{
  "d_mlp": 896,
  "qk_norm": false,
  "bias": "all",
  "parallel_block": false,
  "lr_mult_o": 1.5,
  "beta1": 0.95,
  "warmup_steps": 200,
  "final_lr_fraction": 0.03,
  "train_tokens": 152300000
}
MLP neurons of a small language model. Each row is named by its layer, matrix (up: input weights) and neuron, and shows model dimensions 32-223. Each number is 500 + 40 x the weight over its row's rms, rounded and kept within 0 to 999. Numbers have three digits each.
After each neuron's rows, "fires on" lists the tokens most often at its 100 highest values on Wikipedia text that the model never trained on; "fires after" lists the tokens most often just before its 100 highest values on Wikipedia text that the model never trained on.

L5.up677:516497515462471513503482504583452526493526518444508494411569484527522501581390362529565498585542479514464441524441488566488503597419511505549535465488517493534492510492443512541529488550532500494481490539581509564552504566488521407493500472503528531532465463507472463520452448474522471497502423577514512460528523556479484472528483483470443482547527498473498574538501514527478599540503498543538478537494524540448493481472489511534472534534507506513549501514558438529541496442555444543487479478506517455488497540485547529506538414456516473517563515544526494481487479561418527489
fires on: "ic", "anc", "ac", "ian", "ap"
fires after: " part", " Ch", " fin", " appear", " Gr", "ol"

L6.up843:469439461496508590516549450568477464515527484521486397528501476490539517457513489515464481518521495483470483517477491485550533429511568524501465468495524519460460459497608439521493483458485503524465504504514529462493419479524535504512553498500505486528531513526507483457517496508446539511486573546485456537496471549447459505512518476409493463497532558582522503514577533452503554502439461451572451459540476465545469505534485550487474471529513506553392414513553577547527485500487437536426461470550449563502506512501505518422510529503530467505440577451430497519429494550499589510
fires on: "v", "adem", "ult", "ass", "erg"
fires after: " en", "c", " res", " En", "ro", "=="

L5.up323:521513488428453442484567542491502396504486442561565449524529557473508541546562502478546448506487565491490471390488551491468533500489448534495515523467562485546480452478528503439530524525476523505537541508541529546463504471512478474506501523380526476404504437496530498543536478525510540485514464500527382545562527513501494459497471535469452471452516520537481437532541489516501527466553500494471443572512456499424535457502529490423438485556515521570497501525487580473526451471501493462449512464534496496467574502534474523545530521510485449497578522434458573550443531544495486529
fires on: "an", "o", "'s", "ia", "ica"
fires after: "ag", "omen", "g", "ig", " Europe", "mer"

L7.up587:444467440544523520462547472512503539484428486459493455479470480510528559505504418566477549576464471516560488556481482479527488543514494554517492505494591487508529549534496487541515524510489488572478518452484599501525475475535483465532496430464492539520521502505505505519524462562437532443412536460545480467515469513502459508396502466532487495476483497496521517456496486446519563524490542422476477492536554440478539488426486505573488501548480487517445551592517574462522453491520588525515537480471475445530567498579592494507463494420467483463470496510516460506547543495422504612
fires on: "orth", "outh", "as", " near", "arl", "urr"
fires after: " e", " s", " n", " S", "as"

L6.up54:540523478504521482510510534526497553432491486529461423500495448534573475496565493486515435457550520483490516538515555549495474513482466535519512401492498437499563464475545445444407488481409542447495537473479500498498478460492444521481483530506586457463456480592486504428514494425444554493497503553491447484481447536545446494488587508481480437464461525528446491465498473469532541496491551532513557407525470448475493536529520496524513459526494454463541537546548563519507446480523515523527455501453486522556533479481497570504478520492500503503523509541529491419571473502475505623
fires on: "19", "20", " b", " third", "s"
fires after: " ", "–", "-", " medal", " –", " Year"

L5.up709:524540528599523467543524477487509501539569433497530531507450462539524457510474493472510439439495494496534477518510498525471549507479557504524468549468417579521476496546506449505442408453502506558427536500466510427528518484492537525529514537505469441460548530442465515408493416550524529518595479523480558435504490482476463534424495484531420531439489487583425534469506520475490537506524480517489538506494565475505511392507526497549511540516520432518458446565470419504474513493519485513528509527484517589502513571500470553473528581540484483540500494471557476483478476471469595482
fires on: "10", " high", "if", "om", "ail", " High"
fires after: " ", " d", " R", " G", " r"

L7.up892:551509570511478541521462516547554578530529533509580530499459510525466512514522601531494547528515544479584486401525522512481489469497536391453457497522489496539474469511541480485624463465487506544550505443508496476488513493553469489454457507536494406485505506520522522519524463497514482463534516510506508540536569451514582518540481472477506461447490487548470470516451512539458473571479573492418544500509500516554511393437494476451511461502505506468428482527548500439485505589485513574525483544470561516485518452456469472480462488492508489514484460489457505515503412502569486534
fires on: " in", "act", "re", "ut"
fires after: " f", "ing", " t", "ed", "ved"

L6.up156:486485448509486491484496471470548471488432517431534513480558499423500527494442405473522505468447541391569542540542578467540511523499544509392528508468503511537471471458551500447473454567437530493568515549477530512503550518543467494462513544492510511455449440483529530469444537547508504459530504492443522517501511506488491494473451488570482439477516499548524494436411526479518502458501510459487555519541480461518497456515521529428454509502500531561542457536509493583498549460618621508464510525482483502465465534490456535483466469548500506519540537517478511497505473537508561429
fires on: "pis", "le", "re", "ar", "ve"
fires after: " re", " Re", " e", " E"